{"n_head": 8, "head_dim": 64, "vocab_size": 8192, "activation": "tanh_gelu", "norm_place": "pre", "positions": "learned", "attn_scale": 0.125, "init_std_o": 0.0, "lr_mult_o": 0.783, "lr_head": 0.00594, "schedule": "wsd", "batch_tokens": 131072, "doc_mask": true, "train_tokens": 900600000, "dataset": "wikipedia_en"}
MLP neurons of a small language model. Each row is named by its layer, matrix (up: input weights) and neuron, and shows model dimensions 16-111. Each number is 128 + 24 x the weight over its row's rms, rounded and kept within 0 to 255. Numbers have three digits each.
A block is one neuron, or neurons of one layer that tend to fire together. Before each block is what it responds to, as a language model described it from the Wikipedia text at the highest values.

Description: Plural noun endings
L7.up221:136114120146101113125094084142159144143136148153131167113122137157183144123176156073101134111118100152149114150159095156145118161115092116154114143087106151112119108119115144091112102146168126149140131093148145172150147116108093142144129148143129152090114092106141121150149128116154146093
L7.up601:148130099151151126112106126126150100114110106158139139125113144118106151165100161109103121145131093154150144175160113138131124158163140131084164120109130111149138126135115102139126152111116078142145143144153139130155115153158086144129107128142109095141139102142114118150129104149139164136
L7.up945:127157138154132150106125102148117143131131180112127184128145124112115107147212146128069131154101130157159125134118155125164113147108117111152106146078129102127114097142118171119101137126171129136143097097128126185128133134140118183142145158134138104128117115111137131117125138116135120071
L7.up983:162131112133109109119131081102123073138122097135112167104140094114108155129153139119110149139092091170116119145124101164110168188128119154124162157159086136115132102114127170121080147122121136160155133116146117127113136127121111149169130152153108084142111124141126123162147148140119136131
L7.up1515:122111116137126153124136119147118150147116086116101103126076140154127148114099147115113164140140156143152111135075092117107091143107155080107115156110120116119097158123126105105167107125127146159142148120135114157130115120161154105134137084114089129119115109131170125187153136162157112113
L7.up1586:143192085120144118107112143144103117112133142141135158148110152155080121143163147105135152135120076149135128135114121156177125162135105134129147150123103138138145119139109190138078141126152078107173113107124131149146106140109138153130127127108120090122160103119142128134113145118145175106
L7.up1837:131127114148128135122088116121181141148128131151137094153137104150128132102137158059100138131128136155148095150128107147105157112098099151152110134103145145085098148144123162127118100168183118162112118131141102165120128084137093115175127130149116109125131125152141131136172164134105158115
L7.up1953:171123100127143123104087107130140125130112114121105137094133156150124147136174136074063132134144105179136116131148129164097109104110102108133153123104119162114106092130126148105124138144152142152144113109150135160124128176171105141117110130128111130110143116123168117138199125114103087101

Description: Table separators and continuations
L7.up256:121102140169154134131118090118094102130122135125133162143135146169106106135159139077118120196143115136105154122146102139165105086145102111148182147150099188094156045156170132145102105116116099120135115125128102133153098143123159163126112143148089121143155134146107121145164104150124113123
L7.up722:122115110129134132110108115143132123156158156156208137131105148090150114159077169165119108166135095145152126100111124121076115142158069124084105160114142166115095123145121112115117129212121136149153154160136116147141143137114142132108102128136132120128091100126125130110122082138165137151
L7.up861:141113133128146137108148149166112150158155160176143153116123141102145148111136131097141118112135142106157151113124125132107091100129121151147124150159141149138146087109163150108109124178081161119110121140187116133148103096131122170104124183123123126150153105104105125115138178093112111141
L7.up1109:144145107161111145084137144130147120144142111142124163110131155131124096111141170120129127138110139168157110136143127158165115159111100151147151192139120149123144073109141149139129121137133154127114109128165128165085112124144118200118150109137128114113137098163168110154138136133128142125
L7.up1507:107132125133129119122135124117117109122128130145162146151106154130113123146126126145112146182127129129104123112138150134164120132151081126102134133113116118144136150115087136153138143114142114107173099122130132128109092125155160136135080110116166113120139128178071105164125121090134108085
L7.up1613:159144134123131119112144133107146128123161133171143169087155098127144141136089138136123136142145127137116123134132115137121111107109107067121162181096122144106139114141133105166099123166143135129125095134178098125092086102141168143135118124122155170127123113132135125144115146113137189094
L7.up1894:146127137135164132101145099148109151156159159163139196094126168055171129114146122107139147129106131126136147100142128127127120133115080136116088128150119083144132115116099134117116123166104101102174120111184145118114080104109134172139134151119137180096146066190167081161138172094162097121
L7.up1992:153125128124131154097132094113110099142135172140125153103105152124082109110140161137137117169158129115113135072074120144116148138136071162095097122082120184095141105144110147122177145158106129092149154175169120146136131130114111117156135144132120127147147097153126108130203144105172154124

Description: Relative clause openers
L5.up12:126090099135137148120097134082121106159109134155123150153130160142156152149166127104124129126123101143097153098167140101141159109108098125120082161104110097102144114127135101094107140152088110145107115118126094136136131121132122131157109140093105097118159123142140119087151129085139116128
L5.up1058:124125137127129121129123168127153126142160139152160108139103159148085135149133112118117106099113085172116143121104140162114149159103151121117113195179143095106130148171151116120078161150148121133155117110138084148176123138115130137124123149066101111100129124151158127103159110121131192128
L5.up1827:138148111131099127132122085121141108156164169132104185147100124139139144135108096123136101114146135153082109115141153152146098110135107102123130138138148136065141139141158144119127125140133178174134102129139115132116110127141111079146138082099086141116134124152102130128107155103138106103
L5.up1998:148135133119133147107120153105136095163153105170147119138102180124178138177105151119121121109167108117104137118125118135123162096126153111118094150117147097124138164130133136126096156134115147136135117092160085123125112140135082124167107154081119108082150129102127110111119139072136132125

Description: Markdown table separator pipes
L4.up547:144126116100110137121159101124154089140139132156197146139118176114152138147173174075125105173158094172131092084122099166120137161129125141104103125125069171125127149148170118150110128136107164149122100147145099113168106149148105122108153135098104123140115106136116133091123116091130129104
L4.up1800:167131152120111158116168127133148137173172128176179196100119163148153131143141183108128086140166132120136117134125144148174108133132097131105135112128082156140120131117121107096118124139099135178141121166154124152105102117140077121098141147096134125181122114131112136128154113156112096130

Description: Word-start fragments after punctuation
L5.up112:099149131133145158113120121128128169112166101132123112133120155132139139144134155103122139096114133142116155108159159144159153161142142128128110129127083135114105141124087122140079135185166145182135113120135088137134113146126094109127080123107116127130108113120098138128146122144152089131
L5.up569:142125088145143197095148101115126106107183178143091161105121199122097116149172158154090142107113120122140159099148099158120149199158129142141116164158065128110149101103122113114102148172147152136118103122170122126118133137141090144126124161105131107080132097125057110134141159114143104158
L5.up836:133114122113156172117125153108128131128181100121137109101138183121145103134138208139132131076145125126081159101129155131122156169123131126168134156108079113139152098097097093127115131149150118123145120125133052129143089155088132140136135146094114141101150118101094112125118134120121064137
L5.up2008:136116120126118182124117132113116151117117128142127100078127170124128102153137139142123170131104128113102142150122162134142185140116110128137110132131089106121120105134104142100099112124140104086126115133138094108148139142098148105133101153099138127137143108161112108153137121103117165145

Description: Plural nouns for people
L5.up566:120131149108136142114139119130120112123131172135115111137119097167113102139179145089118091117116101178106084164119084154178112151106099127147106172126110131136136115145101066105138148149180107140139124125127143107118133139081100110110138161118096114139130114118139138129177136072128121130
L5.up875:171121135149120126130115099119128135143089116123142097137099183113097118121162150111101129155120082142141101168132119150126151130136132118139144145082079160146136156142125151130135098139149086094146108094148148116122096117124130133111111136132126095130120135164086127129081101129086134131
L5.up1065:151113107150127159096092137120119121151122149165113176092121138150155120146152135064098129145104130172142170139109112150158138177128166155137088160092103180159141121168111144097115176113138092126134119108144127115180131104091133160153108134139149124142114101183109129103177112095156107147
L5.up1314:145120130146101128103089123159091150112089121137105175101130124159124129140184129112118117138105121133142139134105149138160097146126128121121155137117104175114100094177148144123121139145137119150130122123127119171154151175141119190115133139125098143112096119115126122132163157140125106154

Description: Mid-word subword fragments
L4.up874:155176093142149136117152098157156144139117161129139121158152176102133126153171136135124139128113148147134137100126121137167078177140078106158154120124138097133137087101150121119082165122168142120110104082131130131153090142109119180095107124144127103101127114119149125188126138093114099172
L4.up1833:147137121127162127073102112115117122180112145179137129123104113129158112132144146120122144127159123139127125119100156160117128088138138041121119132097080124082134117145117082119151139120116107168146106165166110146112133152135141113132136139134116189127129065135110145147117104153141127108

Description: Parenthetical after noun phrase
L7.up300:090068103138118131154105115144125112149156133118143139176093152145116124174122157131151137143113119115150144083086102112114150132136130109082119123082088144111146113121103086152147099139078135164160141097125111124127113140137127161119108117160144146129125142138125133129154141147119113130
L7.up1093:124143150140139165125167105106117129142116105145183154146108134164126087148114129083162102116147106137116101149154103120128119101147135144098106119111121114144124110131159107167117140183178123123143158113143110120136081125160119151145079124103130154131118107117111134108164152137103091103
L7.up1156:119127133143104126116115139121091111131173092150145162137136119160145138128123111093135137106115156155128105125147147136163155088131157113130155122111070134063195150117115144142113118101123089133107124106156157101122136136178165131132095153160088129126141117132118118131138157154104122095
L7.up1159:158146109137109115121093098142165168170168131116161097132076151134147149155105108097130131158125130155151135127058153143157141111090142133161126143110135144107141128138106119130145120117129167152118119157145155157172141118147095164126157129153098127146149130106131139130081114121142132117
L7.up1273:116147114138081147134123078143143101139149164151147125089137132168175155143129152066138120141143172150151131109156136114154102128136088122103109131129120146064186104122123086139131117154137115134140108158132085127128122126136146106133122117128108136167187138157107138127141168147092122075
L7.up1339:094152071160121095128145132145114155145122139132149194144126107180126157109109145129138144105127106156126112150112154146132076104100142100150130123152118096119120081109145147143105109100134152144161121125138095119162144138094177131133081127126106123114131105130129116110116075111118118072
L7.up1764:136111120154110117131133148147061157134123163129128146126103148165121095133136150112116116094131110181100102130121141125116134102153137122139150118121104143122138153149170123127117119131173132176157125129140109128055105162130135144124093094104125122109147124129164123104147132136095156090
L7.up1955:133158133138138120126103119120148124102123121125122095114088132171147127123168148123090198160132157150132128156133151116149115106109147099119153177092105127105175142157128128121118107108130115133135136128143087126119143097121124123142106177132120146118144133169134103098096122138172150147

Description: Article lead-sentence copula
L5.up706:090155110117183147098168122095163133132119132153164099161110105120173125163148141074092141118152094108126142106132165127111079148110123093106111109110118088151142137106107115099100134148107116140135090178155097150092131143085121129107099147116148130143090100132127104105127122096146107121
L5.up1001:113092085114127147105113109113122153172150087163130113193128104121132140155090130117110116095108168120132123165129158119156117128103129093094118129084124087100167143113114136104131095197101085164145098134169121119111103162126111117145066152131137105130124102141083120126110123136138066101
L5.up1103:171130093183149128117166137111108132147141108163136116103127123132126114173127147162130122155142144162155139147148126131153077105138125085100139117096131098107138104127146087118104142187141125135153116116150144136097104133134099135131110135134103135104155099120080113080093120129135102109
L5.up1626:106095137133123162112169142160095123136135144151127132136123113131136119154130152150132113125175146168097154132169122130099097139126131118102109127122173110134152153172109127109088149149150096161133115097136126137137072143104125110146080151164085160101133109139129138125116113144182095131

Description: Heading-closing equals signs
L5.up495:111141106122127138110116147153148155182131134136160135156164103083140130177123102124116109128134152103128155105131137143135139142131153126147141176134041174112146082126125108158111071125140161078170103146140069126126137182139137140122130139108118140123122100119090092170136152148131140150
L5.up525:086124127128102130131145104133101133129147157148149167116136097171137141132108104123150126122152129176117114152087147157160120100140125136112126156115111143091118108149142124129122107133126121169133094087137116135132094135137124161153135091141109118161144124129094115121096129112110122111
L5.up1930:111126136161132131106147119114142121141085119141122128138143108142120157147136091114137149129159120152126126102115111132128119136118127138113142167109073114124143108150149130135162130154110106154114095123142129108143094143175142140100127141105115141210124119136132116110103131110136107093
L5.up1958:125141133193122114133165143132103129130138112145121138154129107121181137133105113160117134147139135144137121106121148136128144111107091162161119144113138118077119149133150131105144109112133112152106110120135137134141125113146148152136093143143127139136118138127149121114085070135136142126

Description: Inside multi-word proper names
L7.up186:092156167113130148111162171126122125167153164131117146187082116139150099145076130133111177154105098106160142171107170164106130123124109116092154100090157067118090147158131120126089173145113135140143150089138073081122141123151125127099084128159140147122126101132110117116122118128130155146
L7.up363:140117094142140109129144162093154178194152154124126127126151156112167103128129128144118105156177115099135145148085148139141104151156082143135144144122148147120161185117108131146160144145119127136159124120119103106106136157098107087054139137136132173160166103117095114144147131140124167182
L7.up566:142092132134133109122121157131148138155137129118097103155096110127112130171094128161121129125136102105102123158116149167129134115111126114125116137128136136148136123164144136169141096188079075126157129128152151124127096126107111096127138137117080168091160101138127092150088128148144159120
L7.up714:147135115120154126102167095142110135160107168147135144094104154126129115176110095172121101155133157128118124110122149146111148127119141125137158111158126127101122166114125137144162112148117126149142126158166080119134149155101132127104113127094099174147130115103099114130111120136158111152
L7.up717:127132135123175123113184124158126120136137118142115118161138133117126129138075115138092171117107113129124099157079097155110105132128122124151132120119165115137149161131101124114105116171145112130126113131118123149141135134108101172107144124086135168115132108136103127084093151148144165132
L7.up734:134120147149147130118127143146129110160171089131123102124102095142154144134107121138091167129154130168167161168101129148131138131141123172160129112078169141142152171165109135067113114127128109094125119149126131121137140159171108134148113162123139135163134118161118111106069107126135126106
L7.up1538:113181177093134069100182111109141149140177118139119107092118110118127107145150116189139158161111102121069131114068131095136134132140119131121107147142137088149118100153091106090135160155158120142120125116151145121146111122081120154101122081119102152091125096160107126128096158196138093146
L7.up1703:114103166180132130104158125153124150131118121114140107169136140160133129120139139132101123132154125119156127131091172125141106095145123076115117141101137100117120135140102105103111126111120096128155122095136140168138108126129099137143126136101144142081145110126148116141123129136149127093

Description: Clause-opening subject pronouns
L7.up547:130119136153129109115120115126182124159150134157183129142118164116149144111136120080081114117128136184136113122077113179146121134113146111148104136088114110063095102170128148093094095124104138130117122141130118144151119135082148125136117137110089086130102101115127138152126145139183175139
L7.up802:102108092088163143121097118153082132124179148110137117175127134160161136137135105126115127123143128119123120109101107164146117142121108102134119127103089119117147135122144134146114142136101148147129119107142120132130104118108146147124080133136064103114137115126133094097121106138133114119
L7.up818:115137099127148145117088113130151127127140131152169141118101123103141095117166124068136150106139155168104141155116143131123119123115118132158128134076137144116133140130149142119129167123121164116135125178147131113115163124110151180151117151116105139138113107126149137146099147139132160141
L7.up1206:127106137161114150126114120172094145130114141136132143146147126144116120145120127087137131094146112166113148122126133144103091127125128169160096177104102121124126064180142125127118123089139096111135135136124102136150142115107147162188119127143087124108116110158160116153111143115140128118
L7.up1550:146168129097106093119113164128138146166185128130142135139135145134172128119108117148118129161115147116137130101080121154158171111136179152142074143098133103146141166175117143134133142135108121132139099122127157158110105122093130121161092052152045112119162122102163112147147083111149155136
L7.up1751:148137099116124139119143085151153121119110167156110122122135141121153114129152116151108150137102128151156149097068110130132127115123137167172078130137124143109160112129102152090093125139195144108125115088122126162136122123115127152099121118123128135122140115128133119113154122116122105135
L7.up1875:127141103158132179099138143145109125108137118146114171127123141113122132114102151110095107112119159139114127110133180156153109108123130114134143180123086148110104098132136162130111112146123089126120126125131110153114145166122132154100090149148100125114143111119153125149127090121150143139
L7.up1976:128137119090144136069149134157100146143124100165119099126124142124145150124138139128120118106155130167089136187104138130116138121123154148144120190139157172109138104142118143119130119139139154121131100130153110135133154155177126149131138081093056129126178100119120110109106107162160145112

Description: Post-name appositive punctuation
L4.up22:112149096123133156114059096118149100162099131129145135166185134135128124150106109148121106104148091140098125116106109129104133142128131120122094167164109117122161138138177100040118136169116159132130110103147049126143136149099138144116120129139107167154129118145109139108182130162176127157
L4.up264:138087093145106117128132138105131134139101105131151104149134103157113157186131164107127100108202123167142130102142112137138127110143109117142097142128137101110155099154142078148110115212125133146133126093135105124105131153121132113128095151142118177093130127149111126128107094151183152137

Description: Relative pronouns after commas
L4.up739:143096109159100130117114124099150116147147100121185100187127125146144135159117172120134082130150094135131104153148112167113150105140138097134125125163092165132163110204113120105102146137145074128132104120136070074135086135091125122101121164151119155146126124146108128109149145169125122092
L4.up921:099120112131135131139142061136145121112140130155139149116148110131108138124095140103151129113123122126113132123143157115129105117133065130132125101172111142138136143176117147159128126125123097105119123138140126119120167136094109158147108119137104143105108167087103119108135146118194115107

Description: Mid-word fragments after splits
L7.up162:119141129166163144106157106150127141130161073143128144149144153125090122154109198154126112124128130128145127086138149171208119158130131119158149135111110174114141124142122106130168105120178130121130103129137133152136074138136141101123115104126119141113095116124144141201151155146137111101
L7.up445:135118150154103139095143137141117122135128166143121114171122131115147115149095140123109121175142135092160158188092099138143128159088152148129136151133156171126123084126110083096135156139128120149117060144106135152139109144118111152138121096127109150114143104111088108143085150126130120115
L7.up647:111144081104093087132159130122101151126114074123107090105126092112081151136122164100086172159112139119133149135143124129131104127155147116053146161121146105096106147138142143109110170168145130165153102093140088157121086109121112123139071122134127142115138099119115115151097121156152093158
L7.up759:126150088134131158106104095124122171131183143141147162109148119119100164159129164118150141128164091146161160090098143157147114119095119117139134132146096103066127104097096135183093145168123124126113125097132125115106134141133125085105122083080119137097155107132096101102163181119136153141
L7.up1101:103108111104113157129140155125156128130193127106158139121119153136107118176133195091119127120141149143117105105111113196109107182099138093145134137098103144152159115131108094131115121177132121138142065125140127093122124176112094132096131132141117121114148121107126101153110173127127128159
L7.up1209:131116104146127145099115117145153143126156136169148128135163111090115154082140162139103169109129113170131169112122119167134095133118085135117102137126133130070112140135087129110107110165148123175117077119138108119137097123088081110125106097104112136087118101149111125158141115157138162100
L7.up1552:099139106144129137097114156152142152129162115158167119165130131113127150114096128123111172165135134132179111077132107167103112137154121145116161153104107145123136147098134105138077123173130132127115109140147094129120115122104112094096094145112082170151121113088135108099121181167135152158
L7.up1879:090146113127143130092161114112145156141142137133166159153126134107080114127102150126144154123120172154152113125084191165146147149143155132148141163129123130130155111129129111135159134148158128112130120136156095082157110168142115157149120162114120144128136094115137118156129161152190120161

Description: Word-final inflectional suffixes
L4.up1898:105169124123123138115160147152103139117136169141134128110107147127118094092158132143127134102113120153135122119139120114157064159134101182148135157124142130158128107141160160138108144118150161137133107079137154130081119153117092165130128142135083089097121114136132121180132114086100129152
L4.up1930:109160115130134109126189166120136117131116156125099120142097103073119146140175125121119128116134120119131106128131113137161120105132092155175124155091155133121163124130135130159135142129147120131113122135134182150121115129173104189139145137129123102136154116131127104153104129090095113163

Description: Later words of proper names
L4.up486:109136136124137130119099163114110125159182119168116153139101119150115158139115133162127112130145105127148126149114153119117165125143149102143176115136146157088130154119129132103147111152147139168151127134144175174107127089175095130102131121127146172159125099124096122143083095149137130152
L4.up673:122154133161120177102121102128148105131127155128124127133152134152134144111175161120114140142128130157091122118156118141156108160124129106107144137093088147095176119132169120129107139130130121129074140121138117146140138142147116150102133139137111139075158110112130123146145140155115101151

Description: US state and place names
L5.up207:166110119130140154113155122148145095136150109160130122183116143107124109161137129151115132148100088122152107105143148181152111104149189102141117144107129169122145151122123103082102114121139102099120114141145164089127139128125106131123129122139090136155124115132121094114097112154114115151
L5.up1119:127141146141171140098162173145136166154162116140123117151133141134133099139151153149108136139144142118150121129114098164134130140142152123135171134116129141154108153135124116137104135098128129144146111117153124133164156112152154151077133113159089161087119096095127109128122087138104132140
L5.up1180:120117116127183096102143145104160141136134113153102118135117115146120140171103140109106101145111126132137158156123147156127155117134095110119089161117139113101128142121115107091125140167140133098137120065151098130143112147093148144096103125134113153125178107085057106109125090109153124143
L5.up1434:143117107196144112093173162113118141135127128159114113158107120135133098150118111131110122183125162123144105117106118185105175119120143113142094181083125156138111115168116108074143130139153125125131122150139142139144111128118124115137109108151116128117105112111125131116088114084089154130

Description: Opening punctuation before asides
L4.up867:126142126147120119120137114162082121132167144137140110158152179149136150144128131123101158118113142173123084144086164127196145119156112110148160186136142152114113144122089106191123128145139130109137112067142120119132114142136110140107107073174116125119155126144147125140134103107131127139
L4.up882:135165080147111179126137103150097121140104138136155134171136144111152162142108129099115167143161154162130111126107142149173137162144119108136107130120083125094157161115099112138143191125110127149113128100145105115091063118150112140080132197179139145139104100137126141162176130073132089110

Description: Mid-word fragments after prefixes
L5.up106:103118140178157144133142107129093116129150121159139188123125145121106122121167212117076125136114119144096166112133108138116128178108131189156131134125128174081139116121133112105102108170136149165140135129134125130147116157103116168136114118142071132134138118095117144136133164090136132132
L5.up1159:154120142124141134085152099173115124121168122152102103090122160121107146149125129115111131116137141118129159087136159128148080157130146177131146189132164129146133130127130139118119096123177093098093096066157126200128068157174143119110113109137137113143174078114118129139095135076143111152
L5.up1359:099170103130141120128120137140118109162166100148082131142172141125159137129144141134139131131140149107138153117138177135166151165148141170126111134102138122120147087111120117121039135158149128154129103102129130122100152166150118158103106120106109171118134119105154150125097095120135131071
L5.up1667:107150135127164131088107136138094154152128112162142150118095151133132134131147186114104180166122159124104135153128141189124108135131129156144119144147151135120111110129127133130069123157151152126099137100153125121135114200137105124131094095126140139081111095094118118165121153136146124117

Description: Mid-word fragments
L4.up1772:119163120124142127108149125140126130118155146111123113138156172108130145118107138142111112134139142120118160115170138161138110160127107149124109171130127124161152121112110132144112099137123115139141098108139119153151125129146163173071119115146099105113115118113154116130141148090101161149
L4.up1870:113178114139124128116187097163148121127143134134136110131138160108127136103127142141120108137127149169164144127113142146168061157134118145155123180136087082188157080136161116131106135152133159102121103070131114117147129141132112195150137113115121091097147121127158117153128121119111120141

Description: Mid-title words
L5.up355:140126120160129139113158122083123119159144110154133161153123126108169167132110116117134111137111162146158133152128179165155120116146089122125139111118126139115184133111117104102126129164161123123134110148142139180107099125164119147062140130104152151146137085132117106116108167119159157086
L5.up952:093101163120134126075117124137114129128119147150105135160131117119152110144136097138101123135102160128136186138089169173122130136149120162119104137102127177123096137148131142135130135151186136120112110128163115180128063123116103103134129147103082147123118092126100136180104101104173144111
L5.up1336:140114102100177143103094145128167115122136105160122108113105111101136087136123114134094132138140183115088112121139150204123172190144136136100118144136083121146104145143185119147111103170137108150093115101162101089108107123153118090151100124121145140099116118114124116138094103140147125101
L5.up1441:112150118137170150099146151140117104154168138137127155134122072107142114097124139133092143129165170135093130146130171183141126135151103115120107125102122150095147108124124130119115126157144133136132106145148120180147102133160101108092153113119107123108166117100101133154118140107112129114

Description: Capitalized word-initial letters
L4.up839:143108148124151109092138110128090128132168107158122148159134165093123141138143119139130113104136164093120166110105115145125113145129098160144130186130108142119136149136151119116092144165115140132148112136141134123108117156151097121133130104099117128103170099112134120112138131115123117103
L4.up1569:161135154112172102117128138114111120130139101122115113106154129097140111111128128142131126131106130095120161163132155159127130141134110109124117166162116152126126121136112116098083162148127138139138116158129123155130104164062140146084151114108122109128110116128136115113117141101148149130

Description: Predictable mid-word continuations
L7.up34:157168119120146138107155111088111094161136134148167151105105158104129102140166181107119136131147120119145143138122136118160132131116103134165119103120132168117205134145104102151166130133157161192153121122151168118092144123107139167154168134095110125098159099145102115146141095124111107157
L7.up293:125115133176130125101170108124106152105154137143122124140139139160146101130176107143122129100132152141133157133139109095126089107133114162118130101092140121104146119136150145128120100114149151130146123092155116152135128127148070138163135120100109113083129103099139109125143090109136127148
L7.up302:107119129146130141099114095129121100146139103136091131128108131116161117112136141119089136117114106125127110124076108138151148163082130165142169125107151176128165134127111115085120125168132108148104103121123150130131096109139098170155149161161113137110123112164143101131151141138158129148
L7.up341:154154147151106137105142164121174126134104137157147071103088143100127122099129155108102123163121128162160121114117139149175098131117150127106106128128169120133134153137174142126118111121185125145146109105141180117123110141123084118175144100121126146150148109120129107148102064115110141146
L7.up491:118145111126124159118155094159113112151064122119133097169121125136133150097093124149116160125151141176133144101144135127180119121121124118165160137149142114080149078186159135102156164134146161113138105095138088174157117160098137131190135093110076135092138120165163140093080132111127126136
L7.up657:121080130125122149106195138117127139144109128155163142108136173124133121108128122176094139146117164130128118160096130124168116146169117127132175132135164142121163096173119143150126120118096138142134096104147147111110115146099112169093133174132140110126115093144125110147130081125113136135
L7.up806:127131148105123137119189104136103101149141091164146158117120144084118089113098135133097136138113133163143159106098164107188107128120099155109162122097140184141156115153145128102095106158124078131145128071125138134150127148137084132152123088146105115151103110104161098123119092144117126159
L7.up869:103128146149137100098152097128142134134164110120151115146121099130144077116117154130132165104139153166128128112119128146171079137127112163119111108120163127130147113186123060144147142141145154135121136149136141142148129133094121147160158143112092154156131101113150107110152135138162151107

Description: Markdown table separator dashes
L5.up937:113113107116131135118145126096146115198158116183134133119141161112154126091136173085106083158176122140171129113112106100130135153106163107141110142134109192107105104130089127181088129144124125184112106105155079135159098137107078147145151140163115139135126108129116107141142077100106124134
L5.up1270:130124104116129146116142112122175119200142144147177117154131136105140110161150177083141112166182139147118136123117099187153132159127156088116103128134125162153139125133160104150160157163093121107133131108147138115155097111128119146157112133090127092154112111118152141131122160138122152119
L5.up1546:125134152103109124080143101135168100187205128155139108151146118142146139140141140106098120141173138124090135162105117191131131110122148126079162167136067148130145123161123111121125132150124127121116095152174123150130140132089107126117147102113133144110158108124096125115116136147126155092
L5.up2000:139128123090133145119144140146155117164161150170169159122129179085137091140142161095117066139140086167111132096107112174152122159093106104126095112127116156153139143128149098140131085155139136104115117133164102111139091135130102127129131148080110099096131107116085130111142133119093176116

Description: Arabic name continuations
L7.up517:165106102109133117112174135134129165129116115163143109128180127132112129143143173128098150132134158102139068106164158140118124150130154097127159153110112124104135119108128111159107102130096113116117100073156112097148091139144114167148126139153122113151160122141145119148163138092145155122
L7.up554:152121114162176136108113130096119120122151096132109111128107108108108156135130124142128150131141104122157178110146158146098164132110129127125119142080092118070133129172128137152118120149084089157126105143149100086109130081138156130130078123149088139152133116149145093180137087169167168140
L7.up1001:108130153142155125120141151090146130142157097144105096177147110154141126154087100113112119134093155123132136090109148173128123139139104172126125106152101121049156138106128170124151095169114137151112122151159140127135075158146095135131141123119108122122155105160152101132155138148161175116
L7.up1279:140132104139086114118092111100098130142140150146140142153114125132114158111110147135124181152120131105098093162173090127129113137113173087113147104123094145122117068129151118170056122121119077152115119135149147112073128095091125141119138173117092148117162118165138156089103095126112123113
L7.up1499:146132135118144153133120095087132119142116075151114116162089158126105133126114128149102133158164151117103124092153106164110149102120119125131123175085102092100158128117086104131114130148128098126112139138148101138146089130105158146137121141091097127138160125166113112170124143110182156087
L7.up1688:138131103123146116109137104097128150143115128139105122154142146107119128129143113132149158165161146114123149130106107124102139110107151139106172194131111102129132087127075110122111145124103139150093121142149156138129144138155108092120123096091112123117158116133112101127131094157090121125
L7.up1767:127090150109133126091136146098141138133113130154143169143120118117132124114131179127132122148137109134109146083131144121145121133129147122097133154140084132116179155150113145159131121130118126130124149139149099129118168136115148141113112129105128153066137104116097095160088105183159096099
L7.up1995:114141079145109159111158121101141141164129116205122100188120163117091137111176132174116135140129104110145091092148087163144163128123174113098081158145072138085115144130116133154089130164106110101123108120150142099142138108162129105108134098129131156117138117128095098139108142164124144076